Weights of a small GPT-style language model, trained from scratch on English Wikipedia: 8 heads of 64, no biases in attention or MLP.
MLP neurons of a small language model. Each row is named by its layer, matrix (up: input weights; down: output weights) and neuron, and shows model dimensions 240-335. Each number is 200 + 40 x the weight over its row's rms, rounded and kept within 0 to 999.
After each neuron's rows, "fires after" lists the tokens most often just before its 100 highest values on Wikipedia text that the model never trained on.

L2.up425,259,118,166,181,206,167,227,171,204,172,292,243,180,200,236,235,207,189,153,197,205,267,200,232,143,205,232,213,147,232,211,186,170,218,152,216,237,148,233,259,188,219,182,193,219,134,234,250,170,162,114,188,139,146,199,155,186,257,174,283,227,180,196,148,220,156,198,126,178,198,176,145,182,163,207,153,229,244,193,208,156,211,214,205,138,135,245,136,223,155,246,163,220,129,209,209
L2.down425,210,271,128,165,195,236,199,165,175,205,178,192,256,136,205,259,251,247,152,224,198,179,183,269,179,243,150,187,168,183,235,296,289,265,178,230,156,263,236,135,212,120,225,190,142,137,222,197,166,237,244,182,183,223,201,237,228,218,243,218,204,154,217,283,140,188,221,227,190,164,205,142,185,222,210,252,131,187,240,180,267,236,218,223,255,147,253,234,249,199,183,228,205,180,194,175
fires after: " ", " |", "3", "1", "2", "BL"

L2.up1510,256,118,212,213,217,188,218,150,167,172,253,240,146,210,250,164,194,243,148,155,215,220,212,224,232,196,156,197,283,213,172,250,230,222,225,205,212,293,114,274,165,265,243,121,190,187,262,244,213,92,194,151,175,154,147,234,231,224,218,158,166,270,180,238,175,190,248,226,172,175,232,155,198,125,185,254,203,194,202,178,197,187,218,126,221,223,205,266,169,205,231,155,150,250,168,198
L2.down1510,182,224,219,221,192,208,150,239,228,282,199,149,227,193,213,180,167,91,259,249,203,182,238,197,189,222,189,194,118,223,233,139,148,198,159,253,229,138,298,144,272,202,181,275,271,208,185,131,187,221,238,279,178,217,247,152,189,152,203,214,235,113,241,192,218,161,155,220,185,207,132,260,222,221,211,158,201,187,208,222,197,169,192,136,165,244,170,116,232,218,181,246,272,195,208,165
fires after: " (", " \"", " K", " |", "-", "{"

L7.up1907,213,146,153,214,199,248,276,162,208,180,202,258,132,168,199,164,134,171,178,163,182,209,198,141,223,204,243,141,160,243,215,238,187,223,280,141,205,176,293,145,113,195,211,179,213,206,239,247,161,173,166,185,193,173,123,260,213,171,289,258,221,190,124,155,129,179,234,264,189,183,181,215,251,247,138,189,247,155,306,160,138,154,209,151,207,224,159,227,180,221,214,156,216,306,215,184
L7.down1907,188,229,180,203,242,213,268,172,175,200,166,145,262,268,233,219,244,251,211,202,254,244,216,231,187,200,137,245,217,177,229,139,230,262,63,236,169,218,153,192,158,124,232,164,246,181,189,136,202,221,263,254,206,205,198,152,151,221,202,181,223,229,175,120,243,184,110,119,246,222,239,164,159,190,256,123,183,180,187,209,124,260,181,238,198,195,262,236,233,205,239,236,184,216,226,175
fires after: "-", "|", " (", " |"

L2.up1366,213,171,160,219,198,169,198,187,197,220,197,171,149,217,198,190,233,210,180,159,216,245,228,195,244,227,194,201,179,179,209,188,239,203,222,203,163,146,270,275,215,234,149,210,239,172,153,167,154,131,187,205,196,131,137,119,188,133,214,233,228,147,161,191,143,188,195,237,171,208,227,180,245,224,232,161,245,210,222,224,210,203,237,175,168,270,221,144,190,182,202,142,259,222,214,216
L2.down1366,265,225,159,240,188,159,197,228,183,235,219,159,215,202,193,221,187,214,240,194,198,247,164,139,139,228,174,225,157,248,236,259,211,194,140,210,227,204,162,193,225,191,307,210,231,250,217,228,220,248,232,160,268,209,224,190,263,248,146,197,210,215,226,227,253,200,215,226,182,177,121,153,185,205,200,168,237,143,252,195,184,191,186,192,228,120,189,221,218,238,212,252,192,188,192,186
fires after: " ", " Synonyms", " ("

L2.up1710,253,158,184,205,192,178,173,281,191,173,218,139,222,174,234,216,151,210,176,241,198,215,170,158,183,217,231,180,213,199,258,184,229,201,180,204,165,195,218,230,218,203,252,109,169,219,153,196,212,90,161,210,210,161,181,148,241,208,198,195,142,166,159,215,184,240,189,294,155,181,265,275,259,125,180,164,198,261,248,204,150,184,195,252,197,233,183,180,154,244,199,162,162,263,233,185
L2.down1710,223,227,153,176,142,219,146,202,190,187,202,224,224,165,254,211,223,240,258,220,186,174,132,199,197,190,249,200,171,169,218,225,267,157,196,159,133,246,233,148,160,231,165,262,168,162,137,224,241,254,202,173,151,326,219,183,204,223,251,253,220,216,211,154,217,226,210,206,214,265,201,187,186,251,214,219,233,202,237,204,205,162,202,235,267,257,195,118,173,172,161,133,255,160,131,142
fires after: " (", " \"", "\n\n", " |", "\n"

L2.up1364,205,205,188,173,158,178,201,291,109,238,212,164,231,181,127,215,174,159,250,288,206,263,186,140,203,220,207,153,222,195,217,279,163,145,186,215,213,256,258,192,209,232,245,184,197,253,159,268,245,202,227,255,192,110,205,173,164,170,186,177,178,211,233,246,133,179,223,214,213,182,235,121,227,203,166,237,269,224,261,227,185,263,227,135,263,151,150,228,206,207,151,213,240,259,218,279
L2.down1364,183,287,134,206,216,167,205,164,224,172,216,205,230,187,202,189,176,271,217,119,172,142,230,266,228,257,262,316,123,146,172,265,250,226,201,244,188,126,176,220,226,197,202,199,233,194,236,159,191,241,198,189,191,195,195,132,237,249,222,284,133,156,142,139,230,267,140,213,167,228,188,153,140,198,260,152,153,237,245,181,200,197,174,274,172,199,236,200,251,239,229,240,221,214,202,172
fires after: " (", " \"", "R", " s", " w"

L2.up1971,178,173,191,265,182,125,206,200,244,210,227,129,207,161,175,189,227,241,156,185,198,211,255,255,287,208,234,140,169,173,287,244,229,211,203,204,197,223,165,150,167,215,169,220,260,238,161,224,213,163,210,133,224,192,148,204,186,229,245,179,225,90,236,194,186,190,263,218,214,212,265,176,247,206,224,221,211,168,129,271,157,161,191,239,225,222,236,242,158,155,211,191,232,237,214,236
L2.down1971,223,167,261,182,209,274,207,188,150,236,171,221,167,259,230,231,186,140,215,236,207,160,121,122,172,182,275,215,190,244,178,101,178,147,205,198,160,171,242,213,266,207,217,225,183,180,217,200,148,254,191,197,98,177,227,202,223,251,164,157,185,227,218,219,195,286,200,253,122,241,166,223,163,195,199,178,175,246,233,173,237,204,182,242,188,212,180,189,282,251,168,216,206,166,211,133
fires after: " (", "/", " \""

L2.up1841,227,227,190,171,168,176,227,188,205,230,206,157,198,201,149,194,160,183,179,193,250,236,187,207,166,165,235,154,215,114,221,185,100,190,205,234,132,144,231,225,165,206,196,250,224,194,127,219,226,165,173,233,264,160,197,137,214,295,228,158,151,247,225,219,273,136,170,278,217,183,164,237,248,208,222,121,191,235,262,267,221,134,224,221,167,285,161,204,175,249,196,302,261,288,256,221
L2.down1841,135,204,157,193,151,187,168,177,169,259,176,169,181,235,217,245,232,223,190,219,218,158,248,160,198,216,157,190,288,222,195,222,262,229,231,133,264,193,149,158,213,181,205,151,208,214,196,251,214,253,239,204,151,204,226,254,234,254,204,159,241,158,188,177,116,227,272,206,174,184,197,145,216,158,206,234,166,218,244,126,168,187,145,278,136,159,227,168,216,178,190,179,208,172,234,208
fires after: " (", " \"", " G", " [", "M", " "

L2.up2033,229,112,182,150,221,169,177,251,166,155,206,179,252,135,210,136,230,188,280,199,268,209,190,208,126,273,242,161,198,147,234,181,248,175,210,167,231,141,187,179,176,217,266,203,196,137,262,212,264,128,203,255,139,167,179,187,225,161,161,225,172,172,183,216,233,161,184,175,190,133,263,210,240,122,161,258,157,207,168,255,184,176,171,173,216,205,170,263,288,212,233,223,181,166,168,181
L2.down2033,252,169,116,231,165,253,186,195,230,260,207,230,130,216,176,260,118,310,204,150,144,144,238,176,251,186,267,198,279,264,178,282,185,214,216,188,158,197,203,203,240,171,181,214,195,228,155,126,235,150,219,225,233,201,205,124,222,220,200,162,204,207,174,196,169,277,230,236,210,297,228,174,206,225,222,154,242,197,196,198,209,234,174,243,179,209,202,127,107,154,166,259,177,181,288,190
fires after: " |", " —", ";"

L2.up162,162,239,214,148,197,196,153,287,207,185,236,221,269,234,218,126,133,151,135,156,164,256,189,281,213,202,212,218,169,195,179,160,201,214,204,188,259,196,189,235,149,236,155,111,263,186,270,127,193,161,191,217,174,214,249,202,182,201,192,151,236,121,66,163,171,179,223,195,167,143,250,126,245,198,217,231,163,221,214,206,232,191,160,125,265,213,182,256,227,213,205,208,191,247,282,233
L2.down162,230,254,194,217,176,164,199,161,233,286,167,120,201,202,163,201,201,254,232,262,218,161,184,153,219,146,189,207,252,172,184,218,169,191,183,256,157,225,206,231,266,188,239,198,209,231,157,250,234,181,220,211,239,140,182,226,171,229,208,180,146,258,257,240,234,176,158,253,260,175,192,248,143,246,102,147,219,247,232,181,167,152,153,205,182,180,189,167,227,164,214,188,234,195,162,187
fires after: " P", " K", " Em", " T", " C"

L7.up265,190,179,223,266,143,212,137,148,131,160,233,149,254,158,165,283,233,239,227,203,176,262,172,218,145,193,151,165,158,191,195,221,265,181,219,250,238,148,208,211,177,230,214,184,209,206,183,287,133,250,181,190,167,258,224,247,191,246,251,196,146,178,158,185,134,179,173,273,236,277,277,242,242,234,196,176,174,220,263,193,195,184,100,202,187,251,178,225,215,171,203,228,186,215,280,188
L7.down265,193,115,176,201,261,161,192,142,203,184,121,138,237,192,229,225,202,209,223,203,227,263,178,161,252,235,224,200,220,157,206,183,244,167,206,263,237,201,206,125,192,203,150,168,108,274,224,159,180,213,152,226,173,195,197,172,189,255,207,245,210,221,184,182,187,194,257,207,197,146,199,111,226,183,256,244,182,144,156,232,163,241,249,135,246,176,233,195,218,233,172,198,172,176,196,124
fires after: "|", " |\n", " |", " c"

L2.up1903,242,163,166,186,148,203,195,266,194,210,204,236,219,169,172,204,214,198,138,267,186,186,248,234,136,178,276,224,142,172,260,170,176,204,212,243,176,224,218,221,222,185,149,232,281,151,169,257,207,216,135,227,215,169,258,152,158,269,222,148,147,209,200,282,126,231,230,248,200,178,145,197,169,113,232,189,272,170,302,188,64,199,221,131,147,179,220,123,231,272,222,163,171,234,333,195
L2.down1903,187,192,191,159,204,201,198,217,244,142,251,145,198,231,228,130,185,232,176,224,185,182,213,203,201,167,190,195,234,149,159,232,162,162,138,179,187,204,227,150,202,209,201,201,193,169,189,249,213,202,212,152,204,214,158,175,249,136,202,206,206,216,186,165,214,216,231,235,251,250,241,184,210,250,264,165,181,208,192,196,255,158,218,187,205,155,166,182,176,162,244,266,194,223,114,298
fires after: " (", " \"", "/", " un"

L7.up984,195,195,239,212,214,209,207,155,263,206,271,211,118,181,225,215,195,184,133,192,161,196,225,195,249,246,203,220,231,222,201,213,223,179,258,248,145,154,143,199,250,225,251,166,218,241,132,175,183,211,236,195,115,176,227,195,214,143,167,233,179,179,226,251,205,199,208,187,157,173,168,250,231,192,188,289,181,169,194,188,252,164,160,185,274,158,199,220,191,195,114,287,211,240,243,191
L7.down984,215,241,257,139,160,224,195,185,223,248,159,116,279,181,236,189,243,222,176,234,163,155,204,174,129,174,215,202,185,271,169,223,232,215,171,200,250,238,201,216,224,158,210,207,206,164,184,209,182,205,245,256,249,110,141,222,224,238,165,267,221,215,127,166,197,173,262,188,137,164,246,200,210,175,168,133,128,222,224,213,168,217,265,283,106,191,224,202,270,241,148,235,239,224,194,232
fires after: " ", ":", " |"

L2.up1424,215,192,171,173,207,164,223,223,142,215,188,236,126,184,175,220,156,222,197,134,168,179,180,169,266,141,211,147,131,201,193,212,190,168,227,279,238,201,236,260,103,240,223,168,272,257,128,229,146,193,151,176,212,207,214,207,192,192,176,131,243,114,170,183,191,277,249,206,199,239,166,183,154,171,198,240,207,255,225,230,215,144,190,171,228,214,248,239,193,238,201,180,202,250,225,207
L2.down1424,239,228,207,265,230,238,161,239,224,157,267,202,259,211,191,206,215,196,204,266,166,182,194,268,150,269,180,239,215,245,171,185,160,203,177,122,207,211,115,176,292,158,222,181,212,158,274,96,301,214,293,213,222,194,195,155,211,211,223,249,171,204,216,157,201,186,222,184,222,212,220,183,142,194,220,190,187,175,253,245,158,180,180,186,225,189,181,204,209,168,198,190,197,245,149,180
fires after: ".", "–", "p", ",", "9"

L2.up1682,209,130,206,279,227,237,202,223,139,199,166,222,272,262,174,161,174,164,217,253,198,246,236,138,157,254,255,273,257,148,315,234,192,206,193,171,195,158,178,256,137,171,180,127,265,176,222,200,229,192,260,151,134,208,256,185,255,263,142,207,140,263,159,252,190,202,227,205,138,148,211,202,166,136,174,172,206,216,226,170,211,141,257,210,227,191,172,125,250,168,273,290,225,233,268,158
L2.down1682,235,238,140,136,235,158,165,173,243,222,253,157,122,219,210,233,215,230,144,184,197,214,215,270,203,198,150,198,186,190,132,144,166,184,225,220,206,216,192,202,188,198,218,242,149,183,194,269,226,163,113,239,279,143,224,151,154,180,287,205,205,168,189,161,238,219,155,196,228,180,177,162,289,257,150,216,202,216,172,208,156,213,155,199,195,178,200,300,148,278,199,184,204,197,206,221
fires after: " ", " (", "–"

L2.up746,220,218,137,201,217,166,169,162,117,196,217,163,298,222,199,239,245,203,238,230,255,200,243,152,188,238,232,243,150,190,263,145,254,160,198,198,207,201,202,204,220,240,234,195,297,178,215,185,174,173,203,220,198,135,184,216,188,210,171,249,163,250,220,213,242,279,225,224,205,111,176,216,228,179,221,182,201,212,241,214,210,210,200,206,196,123,151,177,242,146,190,185,183,238,274,234
L2.down746,197,141,210,188,157,177,158,176,215,210,239,171,139,160,139,180,213,231,264,188,189,188,198,235,160,208,182,201,164,222,203,238,173,222,167,197,207,178,232,242,199,186,176,154,138,230,126,192,186,197,229,229,191,160,183,220,163,160,226,186,201,187,181,202,229,162,130,242,153,221,250,214,189,170,191,242,255,186,251,206,227,129,182,142,257,261,249,254,246,201,184,223,209,196,137,109
fires after: " ", " |", " mi", "T"

L7.up778,204,244,169,192,203,253,183,194,154,192,203,198,193,172,124,233,169,193,217,181,192,252,166,152,216,182,183,224,145,190,215,225,226,152,256,202,187,215,238,190,105,181,152,209,236,180,178,213,181,194,153,138,192,186,164,171,228,186,230,224,229,163,230,183,189,202,250,298,151,247,265,214,260,216,182,250,175,263,214,210,203,179,186,205,182,176,195,245,211,181,227,180,261,337,264,194
L7.down778,288,194,259,210,218,187,173,223,190,162,226,139,237,192,275,196,166,246,150,253,196,253,238,209,225,229,198,215,158,173,208,215,222,210,191,179,164,224,153,234,261,167,241,140,263,249,273,123,212,190,220,219,189,235,261,266,273,224,146,217,210,232,261,226,201,219,209,258,248,166,138,130,200,199,228,156,238,278,200,128,122,169,190,218,213,255,133,152,190,190,185,221,210,232,169,205
fires after: ",", ".", "),", " ", " a", ".\n\n"

L7.up1324,178,203,201,223,222,268,172,188,170,219,179,147,224,172,125,183,162,179,145,203,234,199,257,207,164,231,185,187,152,184,209,183,274,160,193,143,184,229,190,181,251,255,112,143,267,183,234,166,227,155,221,207,219,238,181,241,204,307,231,139,219,197,131,212,204,255,204,246,253,191,251,132,198,183,165,97,186,218,234,155,262,238,245,152,176,304,169,255,180,252,168,185,205,176,180,285
L7.down1324,157,183,193,179,217,241,218,195,232,178,172,179,155,227,246,199,251,255,189,248,206,184,202,273,205,171,225,226,207,245,191,218,217,175,220,210,240,151,131,189,218,206,134,218,214,163,124,220,197,253,192,197,153,234,231,179,183,207,224,198,240,137,122,245,198,161,227,206,166,188,221,257,197,328,170,204,261,136,142,240,178,169,212,239,218,194,219,229,227,202,179,168,199,126,168,151
fires after: " K", " C", "K", " E"

L2.up1231,220,161,143,179,140,211,188,269,146,121,256,159,244,261,179,149,226,155,177,188,222,267,158,211,150,219,194,152,243,161,295,251,194,175,164,151,245,139,252,222,209,136,190,162,267,203,174,198,221,162,183,166,302,195,198,220,211,195,148,162,157,137,197,187,109,159,157,228,133,130,223,179,207,163,197,145,273,245,188,254,233,218,198,245,229,166,175,218,207,209,191,176,257,178,230,215
L2.down1231,133,217,187,141,248,165,144,217,197,209,199,237,219,136,259,218,186,193,181,257,188,154,223,261,219,184,245,257,156,212,186,167,201,163,134,200,243,171,192,190,113,192,164,216,221,202,261,191,148,161,199,269,179,233,148,202,135,236,183,183,246,205,184,173,215,181,249,192,253,304,148,161,162,201,228,143,216,227,216,111,196,125,207,172,174,190,210,158,228,195,250,204,169,195,140,144
fires after: " \"", ".", "\n", " (", " un", "\"\n"

L2.up1294,205,135,186,203,225,186,215,199,205,263,204,240,209,160,230,261,190,218,166,193,245,245,253,177,188,183,197,138,217,221,208,255,170,157,240,192,161,213,188,217,178,238,147,172,250,183,182,278,222,213,221,231,164,177,161,234,207,190,168,229,180,256,237,220,154,198,265,235,167,135,248,178,215,178,220,156,227,223,162,185,145,148,216,153,209,167,165,162,216,136,209,166,193,201,305,173
L2.down1294,175,185,189,164,195,183,237,239,210,280,221,120,178,198,240,175,199,184,187,224,198,243,226,200,164,151,221,250,229,197,190,127,164,200,153,240,279,203,263,175,235,250,188,205,238,183,147,231,163,185,173,173,198,174,232,157,181,208,248,185,202,140,169,223,188,159,167,213,248,196,240,270,234,188,176,255,254,256,158,215,284,254,230,215,304,205,158,233,237,173,180,243,222,181,179,183
fires after: " (", " \"", ",", "-"

L2.up1979,206,173,202,197,174,165,192,220,141,168,242,160,226,161,189,224,235,186,217,192,146,237,244,171,163,228,224,198,198,145,201,282,223,133,170,159,158,123,237,233,128,219,224,145,279,171,169,195,190,173,168,206,213,150,148,185,227,288,210,212,219,229,186,251,135,233,225,232,197,142,220,177,180,118,209,228,288,227,188,168,144,206,216,189,186,230,212,187,197,269,251,190,218,204,308,256
L2.down1979,181,217,257,217,154,169,152,175,219,214,216,201,264,182,178,139,236,252,252,155,144,156,293,196,160,216,225,200,209,231,246,208,214,179,164,212,179,135,189,162,211,234,144,174,302,226,132,209,218,264,226,89,223,180,152,151,286,278,242,190,251,215,201,185,121,185,264,199,143,139,271,160,273,205,211,168,220,265,162,208,209,173,191,156,245,173,226,273,235,217,165,295,234,228,210,189
fires after: "2", " (", "1", "0", "3"

L2.up77,242,158,157,185,218,227,201,257,167,208,314,159,120,228,253,160,131,214,158,200,159,239,152,171,138,162,198,236,192,210,231,158,160,259,140,215,165,100,222,198,207,162,199,222,196,161,191,163,246,145,137,170,172,139,139,193,232,230,176,277,202,213,241,140,228,211,205,180,177,217,170,217,206,147,232,240,196,213,216,234,155,190,156,216,201,192,168,246,220,168,174,201,261,176,219,196
L2.down77,236,118,197,192,158,248,171,221,148,89,143,185,220,219,179,163,274,227,137,191,185,179,170,185,146,214,267,233,214,226,289,227,198,206,202,216,215,89,215,168,203,141,121,197,289,205,129,239,226,226,160,193,202,184,163,197,213,179,217,267,174,280,268,128,245,244,217,161,253,214,276,214,211,216,175,214,257,174,215,211,199,239,221,199,159,196,223,169,220,254,168,249,304,195,170,217
fires after: " ", "\n", ".S", " St", ".m", ".C"

L2.up1754,201,198,239,201,241,198,262,192,191,207,189,146,252,216,136,200,199,282,146,181,232,288,182,231,240,134,232,215,134,254,259,246,132,160,156,198,251,170,124,151,204,192,222,215,223,182,167,271,139,194,136,147,93,201,142,171,195,245,226,206,238,198,201,248,169,189,200,238,175,197,210,204,181,199,240,174,245,166,202,200,228,230,182,183,194,239,199,163,184,209,248,145,233,233,220,214
L2.down1754,179,199,197,193,102,194,232,229,186,239,212,222,182,143,304,263,233,116,218,234,170,136,193,166,126,283,165,171,194,147,153,193,187,288,170,230,119,268,225,173,139,230,177,199,169,255,205,177,229,174,246,185,251,221,219,206,162,205,215,200,226,214,158,151,163,166,236,210,219,202,193,212,264,179,221,278,160,230,221,206,192,187,266,248,193,194,188,269,240,240,213,238,222,187,185,158
fires after: " ", " (", " G", "0", " S", " \""

L2.up1082,283,202,153,207,228,150,200,213,176,293,253,204,184,188,148,134,156,142,250,255,192,211,191,194,231,140,234,215,216,196,211,255,222,236,205,216,216,235,171,214,259,184,154,162,279,181,147,154,153,206,243,262,208,179,122,83,259,278,202,185,164,206,181,200,216,229,237,270,232,142,224,152,203,167,225,165,221,247,233,220,182,189,155,185,184,142,142,165,176,204,155,168,188,206,229,237
L2.down1082,213,186,163,172,178,224,220,276,159,205,228,220,112,198,169,187,241,225,128,195,290,195,156,232,211,230,200,203,158,173,179,205,119,122,173,203,211,233,274,165,165,206,192,207,196,304,196,217,184,218,235,214,184,254,243,241,193,204,203,159,191,169,158,205,229,195,149,195,185,222,199,169,195,245,198,195,194,200,164,196,241,237,174,235,200,203,81,220,170,149,188,186,149,263,248,134
fires after: " (", " \"", " the", "(", "\n"

L2.up880,187,106,232,258,192,151,188,266,165,164,227,149,215,127,112,191,221,217,133,175,228,193,194,201,165,211,214,252,249,232,201,288,127,228,126,233,190,199,193,165,247,242,162,146,130,174,185,228,173,186,204,194,193,175,114,252,257,225,126,178,255,161,161,254,129,132,149,270,127,208,261,185,185,87,215,247,195,168,161,231,187,279,222,209,203,157,182,161,190,190,221,181,188,223,195,226
L2.down880,204,245,152,148,219,192,176,182,198,219,166,187,198,259,265,215,148,218,252,260,179,227,199,166,230,189,196,202,176,199,219,152,259,159,279,180,240,231,181,285,133,148,246,243,250,213,227,156,200,147,198,180,165,213,298,184,159,186,229,223,198,209,245,137,285,260,223,155,254,249,164,241,168,285,207,151,248,260,234,192,191,172,160,187,213,265,230,221,192,212,186,215,199,188,215,203
fires after: " ", " (", "\n"

L2.up1779,256,226,174,176,235,264,192,249,158,173,192,210,202,167,199,135,236,209,189,220,244,169,168,139,212,198,168,153,205,219,243,241,230,252,171,183,162,193,192,227,161,201,126,146,226,181,196,218,225,194,119,229,207,215,151,172,182,232,166,177,168,213,240,303,271,202,160,159,203,188,228,258,218,102,148,247,214,184,259,227,242,152,173,174,207,250,140,201,213,208,234,250,182,231,240,194
L2.down1779,155,179,194,191,113,182,200,145,234,223,233,166,213,205,180,269,194,206,197,224,206,214,239,183,183,131,254,283,164,159,144,182,164,168,240,213,244,180,164,230,185,211,239,242,144,225,214,187,171,176,258,187,209,213,210,212,169,181,210,232,202,195,170,63,150,223,185,225,232,207,188,188,216,246,213,182,224,212,157,194,161,178,197,211,187,169,257,214,160,205,186,150,258,194,162,277
fires after: " (", " \"", "R", "B"

L7.up1153,218,209,150,170,228,220,223,194,148,188,197,155,174,203,180,201,92,184,154,156,173,197,270,226,173,126,154,179,221,201,227,197,192,229,189,195,196,242,261,261,212,253,145,231,229,223,219,252,210,173,189,162,182,141,170,178,127,263,169,190,217,155,218,220,179,129,191,239,144,174,249,145,194,222,234,178,220,212,291,190,127,238,229,103,139,282,132,202,156,181,109,200,137,269,179,204
L7.down1153,200,161,180,93,164,211,240,137,154,155,204,206,271,227,188,211,140,148,242,294,181,197,208,195,177,200,151,219,166,202,236,205,194,145,292,186,142,271,249,214,138,205,174,110,172,191,222,192,203,245,232,216,176,156,224,227,207,125,193,159,162,194,241,230,238,174,324,184,197,162,157,162,214,175,202,172,207,152,220,211,188,256,220,233,173,179,220,163,237,218,177,251,210,281,247,212
fires after: " ", "–", " ("

L2.up475,225,172,258,157,229,199,207,185,118,192,208,172,220,220,175,205,147,176,204,232,196,241,222,297,186,193,282,221,304,215,188,271,173,171,151,170,252,132,113,254,192,215,268,165,216,144,231,253,240,231,219,203,193,122,180,145,167,244,175,185,177,192,180,154,178,170,161,267,153,198,137,227,248,228,232,172,218,182,208,206,155,176,247,132,160,267,150,171,269,188,184,102,206,245,244,261
L2.down475,147,146,188,129,212,120,283,252,202,241,173,199,187,168,193,253,207,209,195,232,239,213,194,141,198,245,253,180,193,133,225,143,196,191,258,271,131,264,265,136,144,165,188,229,240,208,236,193,195,314,190,165,237,268,142,250,235,135,291,184,227,260,224,281,231,176,173,174,203,200,217,187,204,197,188,246,230,293,207,240,214,222,183,217,180,139,131,169,202,166,193,279,215,219,235,268
fires after: " (", " \"", "==\n", "\n", " S", "-"

L2.up782,229,157,185,192,187,213,169,201,189,196,239,231,176,205,168,185,188,214,186,206,181,206,215,221,177,198,170,209,165,136,206,130,158,255,131,293,239,283,223,213,235,199,151,219,270,168,157,282,257,246,234,180,268,140,178,212,225,220,179,137,132,173,182,282,155,146,197,237,228,198,188,192,202,234,199,167,187,261,271,250,216,123,207,180,204,194,242,179,152,261,193,214,259,228,224,209
L2.down782,243,211,142,206,198,143,146,162,108,254,153,208,270,190,185,185,175,236,246,142,212,132,157,168,166,196,296,142,214,189,171,141,165,153,237,99,224,220,187,195,222,170,221,162,148,217,163,227,220,216,132,228,218,174,220,141,218,237,268,187,131,196,200,146,152,231,174,177,232,154,225,253,153,218,265,223,206,191,197,206,231,258,216,229,176,190,153,319,157,247,204,249,190,189,279,193
fires after: " (", " \"", ".", " "

L7.up358,190,209,215,191,202,226,212,212,200,197,206,213,281,181,201,237,211,181,197,184,221,176,271,184,220,247,180,198,206,160,234,233,212,188,255,217,187,139,154,259,124,195,192,163,200,132,234,212,208,184,227,182,252,124,148,209,231,235,264,204,194,200,245,201,78,159,251,252,202,251,251,241,153,215,207,265,198,217,190,174,115,128,222,179,146,166,141,178,226,212,132,228,189,250,255,222
L7.down358,168,206,216,236,160,194,239,253,243,166,226,220,143,186,184,173,143,281,186,172,181,240,165,218,193,264,275,172,205,279,177,207,134,161,196,155,189,213,227,130,181,186,180,135,227,161,212,196,179,256,188,182,238,246,191,238,241,192,177,152,143,291,202,154,273,283,166,205,231,121,225,173,191,177,149,203,175,217,234,195,160,219,238,263,261,224,186,182,162,146,232,195,211,213,188,182
fires after: " |", ":", " in", ";"

L2.up474,210,185,203,203,174,113,204,216,169,209,190,270,225,221,149,243,172,240,115,134,225,187,164,180,209,241,154,194,293,160,189,185,154,246,184,114,175,161,208,257,145,198,216,224,202,156,172,233,158,241,256,211,189,251,264,191,184,236,172,141,217,231,189,203,183,189,177,259,202,193,239,163,265,250,137,169,204,239,194,187,222,166,206,178,210,194,213,203,206,238,162,215,148,239,224,198
L2.down474,206,219,135,147,203,236,192,173,201,196,231,164,193,121,224,181,215,135,243,240,175,198,219,225,180,182,232,233,179,249,198,210,233,209,222,271,225,209,265,165,245,212,197,130,176,220,160,205,224,162,198,149,206,115,200,224,259,257,217,205,191,144,163,166,168,167,224,150,225,173,187,178,199,167,191,247,184,210,252,206,261,263,195,238,182,230,213,208,225,178,193,153,262,168,182,201
fires after: " \"", " (", " ‘", " the", " of", " K"

L2.up1106,274,184,156,250,191,217,160,316,200,204,266,118,181,143,220,199,188,234,173,133,163,205,187,157,120,211,182,175,239,271,255,235,155,166,198,220,248,155,200,258,132,268,142,249,262,173,260,214,242,190,196,254,203,226,196,170,191,226,255,211,182,159,178,137,190,144,139,224,148,204,257,216,171,176,198,167,99,239,258,188,173,245,206,184,226,186,169,212,165,262,162,207,268,195,236,178
L2.down1106,95,207,217,140,215,127,259,108,187,210,105,204,169,204,197,242,207,187,210,223,225,185,195,188,295,206,193,233,155,146,192,233,215,183,222,222,127,284,207,205,188,197,208,161,230,215,145,183,217,179,230,147,164,174,200,184,264,183,151,209,168,197,252,216,254,240,258,133,242,247,213,216,223,257,212,243,240,170,139,139,209,162,208,208,153,227,211,217,144,133,175,200,204,240,137,254
fires after: " (", " c", " \"", " |"